MLP neurons of a small language model. Each row is named by its layer, matrix (gate and up: input weights; down: output weights) and neuron, and shows model dimensions 512-639. Each number is 500 + 50 x the weight over its row's rms, rounded and kept within 0 to 999. Numbers have three digits each. A neuron's up and down rows have the sign that makes its largest values positive.
After each neuron's rows, "fires on" lists the tokens most often at its 100 highest values on Wikipedia text that the model never trained on.

L6.gate2279:503475357434464483449507538469611494473515505451540594529541491618444484512530547430534435561488450382475533476479493460425518516490604457372513498444527589411546535544534464473486593582457565522528522488482560469455528451459515455508434486511553425510478532463436545447518522532550477443516496515472482525406480465524604472416453490471585521629443441466545436552539409591492463537507
L6.up2279:489505534439544522519403513480480496480572445522518573511496431600480571505570419549511464482494514534573493442508457543503509517564507385384464454538508444511481539491514449455413513457526458517426611575596541527531518459468508528416555489417506536508472511545475431542554537500564547523594483407475552470453559480574635557535495570356505560495512447400537445680510462647496438473456
L6.down2279:433498660477531428518481533521414529504504470417602621565470539520533472502432548555532528514471571484366510470418536483452498513489569526552537527410493509570502483459521480469458512438518427444429533483569538513492546464562441543444480507650467509496461481523514488447524625501492516488463419515499500477484531479463533562549530455549424511513509568445481449514489474486425506512496
fires on: "-", " \"", " ", "\n"

L6.gate2099:581447491480393448490590488434514511403498482520527421460549533451458548522481468450480449530514481615563439493525433497508561534592505555517514512575587465561459468421532426465528523571536409485448548536458418395471588650533521566482485467500536525543522520450501458591488458482453504393422544546492575460483600455519489479436468449513433496452508548552544469541429460491447531526390
L6.up2099:517581481484449437422525481463500363518507465631501458378491405433474467467421409477505451476458472512437517482500376580521502503549468585482512515533510533553501491439503479498530585569472482412454518504487499481507457519593433524572507405540512528496530439540532531512414412525458536471459514486559446517441592429500524533483476490502517580436429528544520533458486489407484536537523
L6.down2099:596527455486558488451536474575578592419518545540499542556560497483454583506462552492542473524496519416551503519512538489561539555582492569447382465566428468490499522544441453450509534447559335459496489451432474535512522521562447412411547436440447502435553551415489472600498524526554551427507546591536538482531532423487555514481502419496499465425441535504558521563471515531611511466499
fires on: " and", " the", " a", ","

L6.gate2847:530489520503531496506513532484382553461458295434512467473512550491443474508469427438393447586619491499457493459472441448391510434526423560555575520497546465505369476510525539501448491640494490413516457475472468384481455387501391453480543511457543555542505481515502494548485453449450488488486408545412533473507524511481528509491436463511417496482530479525422554504544506528546541501453
L6.up2847:531457557512445563500569534439609527544486567440543507535537462539525555535460538512478562471403473472504417565585541472522500461478564436586470447464509501446456427468528559533420520537515446511505472488498534561542532467509516480529458466505500452550328500588508484519534453427478484504569487502470551519469467559491536438456470524517588487489434543589530527526563523496486487508482
L6.down2847:424472589488515545465496475432476500482513568514492466488444448533580464534516494367480579413514514449512478454399474528491488489601466597488481469554481449549535526451565508509515544596522526468547614565603485430562515539544398459497535513512534529437464493454542522497464527538476428429471468576581429557441430400517438428538422474528487446439578521582428446559573446472475535531484
fires on: "-", "1", "0", "R", "'", "3"

L6.gate1797:553461563403515438469532468485454485478485474521566477528484468444525561501491466545487549423422475487505565547499451455407450554569550436535504565531555473537550366493440544549536538451449476486458494462509476501585512523463528467491433520424428470519456560584412467498538490560479492575509498433612545498522443483507518474505453536410544631472457539564431474483527517536522484543465
L6.up1797:482531501508393437541492506466504473510517515480443412485470427462468583491545506463481445531488509502537541556540569501488505530453523522465521572501491520428511499484492565544469468525520485447530569418495469504437537493528489460504397477629480539473522401597570482602545561486528418494399536469558505443541469587447510422443503523577439515529561500481462561452539501550583412531450
L6.down1797:487563440595472502420492565530501515497506516522543546451545588491547526529487497515493490564520465525531431448449504475542488518508561514503534520448533531490526486509475446525618428492465528486394384418504580465516573555470429483458510476558540524565504536433575497587471500496459485480503507529570575610513529467514462519502438465494509538477503532465460482524528433557496577399482
fires on: " are", " was", " is", " were", " first", " became"

L6.gate13:567473500485507504502442490493477463453559531555547500496534542452472486494489448573486415521423466655514470560563429468499514457532462405560488550437476488527614411523524518499501491481524488541473472561453513506564480528470460437469547404567584483545489452611547506537526482543518483474517463446527500429428540446452428537439524406512409522504481547574600519528505479501585488424495
L6.up13:556485482481494470489470528556460503517547549557522511464493533454527544502484409553452432552474525614483530533612422446531528503507528450534444531540500450602600454539469545481507523512526487565538540548466590518550468529464401490456532474501587566561445507576546518517515494608542543511576529486547465447476553379433491579480486483550429478480420528651604479492506478520541481483445
L6.down13:443564610574534537481466437544546435504471482503476508448528448520508503554432493428497512519550570518541498526473510486538443569382478512487492448584597486449484511516422513553399536559593511456522511449446498539516523466492458442516536540507449472493523513463501442552416513504414547546495480443426481499538482483469490494490603526541492371522476488504582539595454549467467582533532
fires on: " the", "s"

L6.gate1246:523466477557471513519622477406457546573573516546493468556554511509470507506558523498536496461384532505423520507504495468443520564495516497362484514452519431533498480500473464530488481503555614462499513459557480483470463460535487498547472436515552442502546485645514563464455491524503480507486522448535498459573555475476563496504535471448449486448478450475402403526467531572476629575485
L6.up1246:494487503474575507481583467467509538518487527525528449522455535444484503442611425364516473647448517420431452558412455566569536544514556562471522476475559557509509589452508589513510468434575511481508563448531525481549465513520477579541486581370484569488519452512476494363508460504448479579546501504606461455460380514532478461565528548476367441526494536472479496530558446453537580509553
L6.down1246:578467470480582530510488587521509462492505502543459474485528462516573611465517432589484462405555487459587539463518479439513569466522476504479537484554487482504509440525491372534457540479530601507486435567478483555518488445571596547559490489527577481522536474551500597483473445498508471501472474547506493453478504393550484400519486508491477569531494492503462485467437566457541529621468
fires on: " J", " K", " P", " p", "J"

L6.gate1879:549470494485463471472488517489482535547486492379546445443472583504509451549500485466415572537420462416469489544592476533490545512499514529555487575583479498533527440531585475589555606439480418540487531563535521439541513524549455392567502450463536500502537570492515452476499532414444507511543474519481466496434596467482564493432446562520586591450573482521561494545495440531563500555520
L6.up1879:498429479519509611526575459513490501460423521395450573557430482527387490542468488573494460422559507422421452527536447554477485467488466658461514501466456542466472501497505523379489476547480505484458393563451524479506504535526468478516469426488456471446489588506439456572415424478524469466636536508480566537469541543555531416396513538412485580611489544462515441517519417592530461492446
L6.down1879:515498529475567493441580541564541392588517432478544425419469525476579516560466549495482491543517519555459513474513437491555462562471568515537428485501502531609493567551488429497437552452495533596596548450547480498477497471508451470494490517597522549543554506519510581442497587544556511508495451542466483482544488499570509475477478452587469603544540448473512488444434529568455597534616
fires on: ",", " the", " Al", "|", "-", " and"

L6.gate969:464484427491441418457505564553470552522586499465495600446497442546433554509497542512540492549460569533491525567514481497467453496427409535470479522535513444607445480532430451531471509431429512473486525470513443409474476480545402504506516534492513474480444529529514479402487574428494492392437586520570525447432504491463497490498483562405442443434474606457557475518518501521534550533448
L6.up969:487591418540547482595474503531506448621459467492400517391518463555481626510603572533438628524457545469366494511464544568412468535533482516490495478562521503464405475600497550544520563471479472577500478409556456587579520547575474449477440558485440575490617439498504500543563538475425546522471483500394493554516474458469438568459472502478479551523511469492471504501472486648521512564563
L6.down969:568541605504481478430491518500468413552529478456482537530589545523524590540507508513422436466567453504597494546500541500590555484524654537521466403568640455481455499551466542500452489496561542431440525512465566530588512461484517519537563496526472479495458497463560516530452503521508475470517544562572447487596515549455465438541535435543504586442488556509507475521475436478548538506522
fires on: " (", ",", ";", " and"

L6.gate174:552392516497553436351505489481531463494514421499569454525602466457362509474515470497476476471472533421561598580473525502544521482545554527612589559443544441530490524436543421522455420454556440570503496467414443480477405514551516523535489540455512485550470533492532425357473459499505501486466491521501444497431560489574508603492474464490386442626533458465516457448431468404520477553525
L6.up174:449427569423522468424510444359571605472512468372569416497507499500454482487534580546509522469488511496506504601585498582535605473471574423555498430522389492406423491604441459537451510533440429537538516496566397492531441538563485529477470549503494480475483494448514402438456457473465518448523460557522469535449481524454580422502466428572457447448502458561473465493457525479498429529547
L6.down174:461435528511480535443505451547456444478447571437468457452519535626420484434509490550505564565538481586458496481472441474546508551405544509492491524497543504449511452454525471384464540531577437477383585507497476490452427526513471526472567446444517499479488491525428569510558593431460486592460525495456557529484517512493555479446369546423472503507479500461459444480556558504457541529505
fires on: ",", "0", "2", "1", "4", "7"

L6.gate1956:513519484544520537514431453486525500431509500491503436622494537376590576446462504565448490544565423495573520549493498529499516449565530478483430531460551380507508514557576535432482498402604520493475544418487554489454459466562515496577533521446543475526505529486483501380537466508471570508470472546480617487511412470428614473462505497491521428450563502540519479483555561506469547607489
L6.up1956:454400523563537466558503491519462481460453437444424489617383441440617521482520537471513419516563495521493465562460498441507527522506558501579508480524547522521415430516580415474537469517537464504466476614540553500442394483514521440523470570497480475482506370465516507539541491506493615465502436368593542430541523504564509510513478547519448531492449520564489515615459592569493564497480
L6.down1956:471564641476518484483470473433519468492519516468441528498527467592568453497508424492424555472516584530454475575507476376437421532500473425430446500495457460547477472568461628404486409496452377434470448568570544498493537539558539401517540534523512440466466491534538531560461544483452431499535487565470514510525409507492543456471404474431586484570518467531461463520478446430514511440476
fires on: " J", " C", " S", " E"

L6.gate1187:493479532456423515457462539534583463505423496520566516700570475476416485432553453585501506472544464560477512638520471454538557512532551544525458531441411430591479466546446486554565458496468512661455453547469526403548437548462450517495389465562544464514549467425489499497563480478469433453476551500554530550476531519520496437540530450469487446502525566571531462473489510480477481511495
L6.up1187:558517535377432538493476580551449371476546525501491480508511471490502552544478420538540495511557548511431564452497544475452499498479493444521499497446535405411578602570517517538637515464439433551470445570519473504495465491495520516582486446492514441412478472503502546527498448537550407583568470542490462494508552581450457400487537488543524637499568496579513515416499422559446472546570
L6.down1187:593579543529485463427502508502463488536485474458434556449402498451520456601468527489530516548432523544488511471401417507364481442608503507447525393572452490553464457530437441513433502482546511555495482452579490556435465432606538454546522532415461507473505503514531461529539472546481419422542533504524428386460407488570538504535438583570462466532597481488519498581509628417425459477529
fires on: " that", " his", "5", "s"

L6.gate803:523586378520520449417519539643444527422545558444538574560574489515455480454532560521556538537529474389459475421534421525500518535500508540428502496585483524446566554493476461513428572481522423511494542562519518471503559541519447534482457481465496507636523462499502477554499480444557595392498471470564482372510563460551502524463534547424470549544495497513610419511499504509502570522555
L6.up803:522545499488503506473421520544495562574511512423480548527526421528522513494512520568443540561553509447444504430533508344473474456487486412450544517514459503508559481557576457551447568510490434472436404569477489574570546405496522583502496446607511495581468560575488549489467368517557494516422541477506556528480437519548543540483459396496522502496452512498536473561507499563462516512463
L6.down803:612622557472518494487481499574496520472622428561481498455514518560524517510540563467448501492525546494542422522450429485455535542498542517545413539463479489496608471522450550519506515559496512437537539484512531550434515513541540524484456529455496471477522514537390563591474510401595529401594474509509456477527537516577622502546600464499550499471530549436593480485441457513545476500594
fires on: "\n"

L6.gate982:530488622531547497440524477493527587416519491560484511515549484572418592468462509503412533433499381513502502516612518423591457600484547577541517414473563492463575572527472447485510548502495405530531587493566479491431598478447466424501638606516503608571497476527447467583366446554493540418465471561439497511534479541519528437468475502452537530557502387432481424476521505545562457443542
L6.up982:425504470533452515551502497488416528477554458547448502567466520552436600520469533606488544459468441486570397440502544504550588533481605549554503444541565469484570537500434525528530570559477454556484489420459431469380563488515517450553550540616493566589535464490495543564512491447468501531509574504421566453491476517485490484442408595478494571556479493486499450472449477551532474431530
L6.down982:467522504498470442498479475565548453495493412592573492436567553555509447576460508466556457420567521535463471457496544531429535513541572527441474464412515531494510449460455472558516419503576482497491463530566479491483581389476448518521429514478482486515556560484465445445474537477549552460468434577531412531446497427498489409447470542427540520466488520599391505604404513506628421507425
fires on: " his", " t", " His", "s", " her"

L6.gate2170:555503451416480429512449578530522608450361426428544508453497501509539485412502546490482524451411497461539526515615561471513497555524462449501473584514554547525516547493547529454499536462576522452484553520433496521386491524521537508485527472565524517491469398475453508472431521514532495419528483520560378450531425531556514522522559430464505483409445566446446525492440543465544408559536
L6.up2170:543538520394487422580476467538549507385517453435469545449522477444531365410470555475540471494418553529556463575574456421452440555571521485552475577535457602508497527554542515480521523431425558510529501561497591408516497507455456539513574443486509571549503443505568544567413515496562468496555510563448454459478530488532519384494520416492502477441446468495387503536477534521500498538478
L6.down2170:565503467501471475443584576473510430495445510406518499567502486625454456442440452494480519534579412569478432500481496520512435378517608468492506563516450524521522517453487467454379495579453458460556514488483411568561392523593501400526539499510519575501406517466545520557459458505471507542489472439404611536540517485399554559510490445488535482470594489493480530554550417462450428518440
fires on: " is", " was", " be"

L6.gate1370:550542534539488556467503427567508516535511563530541553455535510452492520521470464541413576475417508557546402441488504411623483527564453525483441534469406438451515463430438551552517568421492438535475530524549465456526446475489452522524465517483549508554594416569458531451510462468541517463439476555494470469469542457542546591400507587533476525504464533566562485491435455414605461574531
L6.up1370:447442519502556513487406421513534536572438608510532531533426495471491479556396516497515549381458488531521489500521482538526432464490574505504439480603562440478460569441476535533521464473471403547545553436468566434511480510399573392489528465500491584585546496532577466527480446528516423536513528532527537553540468463627575424454501480449457535500524529575556515534550467502609534454467
L6.down1370:500505422499520435614434536476465453515530523512435524493542555517517441630459556524438531572482539527414482477521521426546549459493552452520502527525498533479507451515504455459560540464440508470448437503512604399523501528517463561479482463451553542489532495463451496531551446579512471516489490493527541594470569437571497511545608543435534573520566540532452388580476463430390581524532
fires on: " ", " the", "s", " his", "-"

L6.gate2561:535460506500473564535541484532473478593593495523497543409474475515515515497521532416473438490432615463447508487478535529538486510513413485562442548530453540539471503476471489441490447463485514500538539497518432439486575516397536413431540413503507533499504577550469452352474449504585561487496564495465448558490528465545560530607529408496496585513458517556476500412452495497580427518470
L6.up2561:501479471501486497441573412522490562532534473470497436389358556516502510417494566468507572481549513483439548485431505473445507513541538484491427495531486502497562563557516501557460448466470474547488485396502447468484473474496346486494604561552494475521583497479386554570484541600504595508514495500452526521535394455513450426563528528516479501557622532574475573484538497554493502526488
L6.down2561:413539511460551492463388466509476445580472479498564555589462483512479460454474484692448546543521453588465512503494414555468484416445606512537544494471538478454564509473450543520474483491395432586549514522445465519592431533466490515525485619504411419485477496431480490547489563474499499513462478478547572528467549589463430402460489616557433497473561509416460475579451404467486581417541
fires on: " and", " the", ",", " It"

L6.gate1116:494549490503446419563546553565470482413518537461553558384530542562587437354489507525451547482493423457497499542525463531436440471451494499436510567557524537584498570479502461497476473606493478548497514430483456494529604537517483440498475474573441553546598482435498474538511524474501466467456531481442569361523616455508470480528489407484450539437436613478528408508485480549511476479546
L6.up1116:479416475582477440481493513586482503486487445520546464496501525496506513542459470566484549513475470543469481457471451513468440472484539454506533492466528500575513520539572460493507521569544557537537509423464519373510534468553444494474507428458498562554605451499418500504516555567552503504527575475415414440414463483549480562449443481578487489564477494489460519484466549522576510484481
L6.down1116:518447488550479560563558524549585483583536536393526547483537549461434459468440577462556511520503572469457320524509501541487475478541462486502406534450407479597456495514415452465474488564447558466432537515410542530523525464472543508465494470609514526528491498509452525474440496462488492419490511506434455500529528568505491458472435422456526429477487549541604480430455565518472575457468
fires on: "\n", "4", "2", "1"

L6.gate1115:558469465516546400405488408526419542427476513490507477402488544537486489523526481494438600484532537494484473571549517509501419558517501461480514503573475468423540524477439426472524423425525568426578487530500466565522476497446491544512488506458568512601538486445516511541493463493599532445510560543515498496500436512540421451512397478487493462489498468501504540550458499495457460513488
L6.up1115:511452563465536474432537501427532565461453442527444553475466563502540505577475545473617539505465516506528524540476448485528466510538567568488487533498511515466475473491504514515531475499504543573507502547508528524408518524531485585499516565541466484503399566482533540546526485471550493496512558482457430569569419550567489451563469505561486541523488418399492433665563486560411379542578
L6.down1115:499420400477490490459436524520464553453566565489410452490557462550413501529440473543513569443544485509540539503468531392458437484550504554560447604475502502401475490493510425504350587454519541500521494489508511509565483512507541523563485498376517484497560509482519450551543508545460524467524556581494443614465566462521481472524558432465582491440448498471468506612539543508500455499562
fires on: ",", " is", "s"

L6.gate235:514551467586547602466529498486398577513528531477458448491479438488443518487507547572482534580498509611481525520514584524554471532509557638453483472547443515590552433395449463544486497469443519479439482461530574469465467449593440433528489446423614561497462473453554549476545413537432483549515491502487542500530485489463644462518470511470422458526468521459510435524487483473353535514416
L6.up235:562492507505434535546407545550495480493453480445451409552532498431495442453499462510491424450484553509549406522469465533543469433463488439452465549503669480457467418476591452369507485457571484546527536461481515436584413504553495475517523568598463450456533555490471526500405465520545401437514486491558508490525470499573448456547489427446464633458481562603456453505433511616535558477585
L6.down235:479523471542497561543492507517543466431531507486556444399475563438559471572480447521567489483516429407442526506502472499425451526459483514500492558502396495481542506513531543389507488450464498491506424478625509477577487469460481507490467594481600513466426548513400486541463542466582444468467468469484405464468399516448473486474504529514479521552585489578485498589535534551580565516496
fires on: "2", "0", " in", " the", " I"

L6.gate758:581444594525511563546451411479431577413440439518516503497533611495506385475413530454540463423432470527469507505579383567449452587482450447490514451442579525450489478434455463487487559518523463506381591458398501535494410478575513489495564407463540409511497644500454475428490543513510539495474539555416546491452499509459463555561502473555500467489536499436611419568452576488557523507523
L6.up758:457546497537543499562489515462436529465502436530604497474580480452523438528474521445485542470510527530504607524527500463474456557517499434499450485506423473402504346468482549590532485510571521532552507519452440516541514480500471499495415519360508487414514510528519438495491520515570569449419418545427465548482401546473452528462523418428496482523597546454399590499544555470484454538511
L6.down758:426422432447467505561499372537527508484496574487489491513535560428461536494445472458492444470461516536492478597530522499458433576511496586550571531439544515453492418442464545537437579577531574448531541421559473461591458609522447443513428402588458529543485475396474495571485499581464468531544482561436458564448518409473547541486480483482566595462485558540466544459423398442469500501427
fires on: "1", "2", "4", "3"

L6.gate405:541386477493457553554473478582524475468461485519422512547453626538514494500519476498506607411486473475542532442491438602506495491480564577501404465521510482516511575478526492516396517563535439529501511511456549505528465552564421453462492453532547522516438560520448471450504532394586414581491545494626487519532571544555571474450494508414565598610517587597514610491412574527547489448595
L6.up405:563519485473422517516540448500442440522436416489473581516506528492581487453406511553568457514527489451526463510569529500448481523473466510486480541444576420503478577543491483475554460552512496401560514484484516480491544446475495372496464520480466604560542485536586466496528522482547434473534527523535428473573578564489496448457459495489452569446490551558511562424565496521462496490621
L6.down405:483487498490532447450527472477567571459511561370500490521558363452571500524471527502514520499608548482509420604543484440503499511562520444516540464477434528389467558567567585475504460492499423506495564397455512501446426433477485482515455508521561530566465474509491531531452556535627463473490445555492537540474493591514534476457543475489467468481442518527474522481392473651499450486544
fires on: " his", "s", " made", " a"

L6.gate2156:469522522486495512492523459538532551476603516525498499509539496500548465497531494440532470475488585531595480554490526511523461513520494484567526565429544448526520463405568519576484581495524588445524523503461483446509522641436491415507416446518535513506518470450453577516455502467383470537511515522595517602495530439502607484468397430498503466437418426624494457451534494493501506566515
L6.up2156:504434488437508436460463515515590513375572485497475527512426424452525492453467468476509439372470551576431487545522502457551456524479525579468434497552543531509516511495620514597455437448494419443417505582480384414499475519422472505485491394581507549450523482475492560537509435455457475519468630542475445455513527498487551478430456456401469495471447449465501429455620448463546586409528
L6.down2156:469540529581569565457545487534538472497476513503525544506530469422502519474481452515493444509433448537576572438498458579523567506480433464513568504580492511467476509502442550453419460457573516550590539444531527454506483486562528491467512562497493469562468440478487436608485457467466468468507476546541593536499462568446484447528435523561525556535553497513485479507487545512539495571448
fires on: " and", " be", " being"

L6.gate1866:503548474491504507458508580485502572539509440569576528409484487492526541508590384554510477627485519615512533471572603475511505431469526444501567551519527653441520448539523549509530450473399480472576573366449416408552506410563490513530533523489563400467451493562585460507429514536506529466506507453468464478469534515544510407479502535366476428493405437530593516529544415497559483577511
L6.up1866:500431503605535476559498489471537470530405493583475601470456480437505514521414473510512436482527568534432432607507473469508417528506479468528488564460462507468528469454510515594522485439483536508408456514524392556491501508379431511426456486515552595521445539498483555534507520460513658395471489534510522498423502529527530457574476454463391481460478457531463515531467462561554598532546
L6.down1866:490555471592549517483536486504491503515520537471435550526449501456502446504472468468444453496592497439548471607528523445522508460488491489439534406490527505484518412535434494478564463576517506545501510527438562588484405577673478456462462575476546470551595480464485509507493494518535422547495541386487544492535389488578520480461494454540459477535540547478403484512510460409508494535554
fires on: ",", " and", "),"

L6.gate1199:496519412545510499529432519489544543515474527522513459518492546444505492477543472487462411487527533517467444422514411552472531530503616595468389497519460508518457524508506510470576493577432534566540491473495554417504492531449516495436476452432416489502501506495430597490557519476471542538379443528500500551551413510431498432518496445506501576511498531464521513546453503557469472478470
L6.up1199:456537551479478541427511495527510472554477546552606523448548466477517475470510443488522566547503526431508416512581483469528467530558519537484421393498451493512478509483507451457446533490445412489427558622469465488501578479615526508548555554430459517518540541506497449459632404476478537452522467578609535490442473524449611503545555367487543422413555545484514452461452470482454534442535
L6.down1199:425491502495448489497476545416544556539578520438543470570458500573425487472546573525491598497424522475387514534503452450502436567485563575551469550447379440516470497496601505555440494547449535462463529472677504474489454566470540479483507530477443536596506478449542425585504546503551578483557481487533376457477415459416486492437455601526488491501484447495525469506572566463515536440478
fires on: " as", " wrote", " built"

L6.gate619:598577511417440484513586467502504503456497425508628463468464420522431435476457523511511537539502545398542450482546397533532511485497500503443487536513489513633588430523538579387508398433471437476384515524481406517448538460533502508572440381499529492587557470521547521408485530529480558492473472523444487569514545521499367545608533501473454441543549460554537483458432378476527545461494
L6.up619:533480536600395560474524584434455584447586411427508502517541517446488559489515529428443477538491531625504499527518498499551486545418524535461575552477494474484486449526489458457498474535555532434499498519527407502542599540635503486531541447532500503505495546469471517445495597525487470589486433462474422425448538485502472540545397397531585414510428566456491512534520508486522536487465
L6.down619:510530418568553577460407419527472547414429550594592554491507406499441510493523512547548644458455484398457521452555537497499530596584519558452424443474329437427479518482506463503518432416572416566579537562465546545457468485487509502516429466526525540578527591518480524429578516464505499488560550581480522593435480526399488481433467558526455469392577484478482484427485528478526505501449
fires on: "0", "1", "-", "6", "7", "4"

L6.gate2040:464524558503504598438470516574445509494570465481506462519493435503447524486587370577562500498549494509474361567534515505535556592484546601534505481515413448599444534483494429573439509546476559580499559593494508499373498456480458456504497435482486490499485477511566457460419517485456535430530555498546426438451450482500555545508490479532534365552456495529454524488547453500574667513425
L6.up2040:408464556553530491406485459509459483469525452537453498410547523469527496520556500589571543432556465503572532515494575511444431575457571599459437537491500456462459561556480498486440492470544541602546506603401556499389500499562460451549464420489605461604479476530515502478457576429428490458545535686552446493501493604482549501559479498574488410519462559533489508436484491589536578565510
L6.down2040:519474422462525477512563459510526515433549481528536446455552621547470493550491428512509517539509498518464547531540482487611462506542523538575493419547360472495477541562520402539488450519537494628522591494395510486524538533482532567630497481527543482494606391512485612516334570542507465432511522531518463500553467482510504514540501523492527507421519549480434436430487555409536467527484
fires on: " was", " were", " been", " also", " being"

L6.gate869:508515600499548548525475522456524502541393502518459492505496515520470424497502532565434424524598509514465451511438469481475478537411517514512542480393501440558521491465580485417467477482481539491488573448511407472482483537513510499415534529534522383534468537533534485451503494647462468574470499555462550431556494475420554520558419571515534416513556530500495532522454581536478551466458
L6.up869:451493445470519527541454545437562598470479416477516453575472491445555485524576487460565493507598558516398511486415577489453597501439503486443531537492559407531422359568570436549479504509471513510531457535424538464449500494520491496561458483453501475622482476498455494444424501521548581468539450505527504467536568427506514579505421488499467465569541408457441424453446535494429440526595
L6.down869:523515478470486430471402455628487495526422526546458485533471462489530351501531407486494522585566484462498418399620463518507532482531505425442505455461395508459576582485522523457404463555442519544528506499551435503455525459521485448502459460540544508452491515557486524468490530539529449449566540525521490549506453509549426454474563471474416488507565516588565462554488541427506555391523
fires on: " A", " S", " E", " I"

L6.gate2829:526469494508621495517547529487513500467614539505460437504509418546544432521512516588472434559573487502496510449457495423578396498562452522496479438460515497592397544428412523500449481511477579529493472539527533495485333384450447507560469512453553452434488498521476474514564521422487483538529446589581598491438458489530523560543551520502544481536408498541484479487501423509491513523548
L6.up2829:463524534539617478523448442486421502513516594542382451415468447492532575430483414506544531573474552515469559535497452460442554462494526488547402484590475462525560538563516527479490446537484456494442524383488454550524568486520472484463511541574488522582497459445512447434458565568457537458496555560451500519548565438466514526589501487437522603438499496470554461532487512506548374530499
L6.down2829:455518507433427516611619503475463462506547423558456423501525491532478390493468527421484462464528498484518531512515498483533461498561451433562516462510426534495493466430495481475471459507505503530438382542461474512501456409456513565562531359567597520498511475568494480480579468473467477545513508469437534584414522501524436464486458636421533504544566484566472484483495477665387569534541
fires on: " the", " York", "-", " The", ");", " at"

L6.gate1407:463454489572610519428460545535459529537499541545446483500557545450490500525460436503477456537480467520552434501512512523498519561459557558489486467495496561476444479528585426521584536493652503445563548479496347514484590462432527542512478466495464584408527457556667405518511501509491419471508499483467472489515471486502557388435439485631453452530421438486422470471510485512498559447424
L6.up1407:491530510491535486444525488467469541467481480521562522626608446521520546518470510516517461444557401489561472491479522578534452496494559495520585521485516486525451374520522460513495511478474504457511504535522461433493546439400517510514507404529522530454482526449469440577480456433496523526483576493464464474535504487554529361455523573573521512519472492467408510482563510582456449489492
L6.down1407:510375475581618466526547494521528480447492553528559494451559521584508441526469474492467507540448532578469570505492484407527466487455499569520492468539501472437526539499491500477489482552545551529453458511475491515582556545538570492534568503408474494513604478495465370650534542584483471456518531477545505507568381617488567603514501426447546505505575529511473524528459572493445553472537
fires on: " is", " was", ")"

L6.gate599:462515475505452557482476508487498474543522561449494443552520506510448572527540495494381470572480520492481543465561590428481496467535470638554523513380467565548535504396527550469472397548510507402455461569530465579466540524505508454507434375441496553498609527474423476449514486557464525640436503512527495449427537440460519540508460481536523534492504524618504490453551573517658519495567
L6.up599:454499344479528519552604467537466477517600545456462582547527452535497565493509517491524535468469439569506500623482540474530518382525428495526492447461435615539523543447418447431497437590519625489502531532492420542441496507515470407447449422517481477461511545489602501367495448483449540522532441534493473338453532522547498504521402431552480461420486481568426553546474513572618544501453
L6.down599:522458537468524462573497431537536580525485468489514385499493518568500540393506524575483468504470600443426444546586494422477527575446505545522505432532561505450530430503492516505489399539512490449484514464495533506584516464527534473450486484446507365526506449474484453457546509549577509588529576459433482589494559598473513449520415452426575604552515572426521537443398485526426548483479
fires on: "8", "7", "9", "6", "5", "3"

L6.gate2202:554436528500524522427500462599398558478448446447484477508543444591487569489451533422473564598497559545514565475658520444540565598642471484518494515494521295514519462480425442529441615515471430573439471455550439579553472598495489468536520487404551468545510463452480515483506507394499519492532589550497532536453526472471418502470531376494535421592565561484466472571585469475519420561480
L6.up2202:538420532420588503443479458661443493462456549497570506528426462494551513513527434427590469552551544430494523408483530514556432534444558460457424557523455528526550536566502574487545484560496436483453473531414433565519472526475454513464520513506549442504464481449476478411476531497533548527540471463509505477466474511478474442479517469401492494507392476491459486573524534566544461536499
L6.down2202:507471438412531500467485406462497534491512491530510381495435530575438518518512465511492462468548548457519429506527521539515511489554583580483501416489544479427516590483380566506440496425410501498399599504491417469457482517551462378469563460519459443499523479435542511478503393407513560492518447471405539575444562499531534507505501480540609524596534512565509501437450490419521526413523
fires on: "-", " f", "3", "2", "c"

L6.gate2074:431559555502523436486446442548457492483518471505481528421528497517390496540486412474501514608522546463421618565511425597519565454514444462462502496434512500514520527581542490452446446536459547515500521419512482513471542464502489461517489515515506542425549492543492570498520520581502542465444494451541469461491496500543485510477501481483552486432514457425483493618460503484522567447530
L6.up2074:486566490516549609478515422446519482445463549456525487392487521512425470464479498496437390457379557517482441682478505534437503601478423536508469448489450483516509360530463518529465427487530572543470506498489577549510496506599401462504447539507514471481520472482576443537490573640532528481529541479424473470507408574568486413454435429488499515598579480510477546587394523577472506518489
L6.down2074:535428535451507487480532581581523505503550525482559456524560460434478444493549489509408456476527462440355470513439501554477565518461522546547630560540481336500541542614678424470542475481464498377457540439562530505542543493456541462518405448445592497551519483450443503525447441434516511401520545528466462474455449539484508515574543448453475567516474391463542495481508518560529406588620
fires on: " |", " (", "2", "1", ";"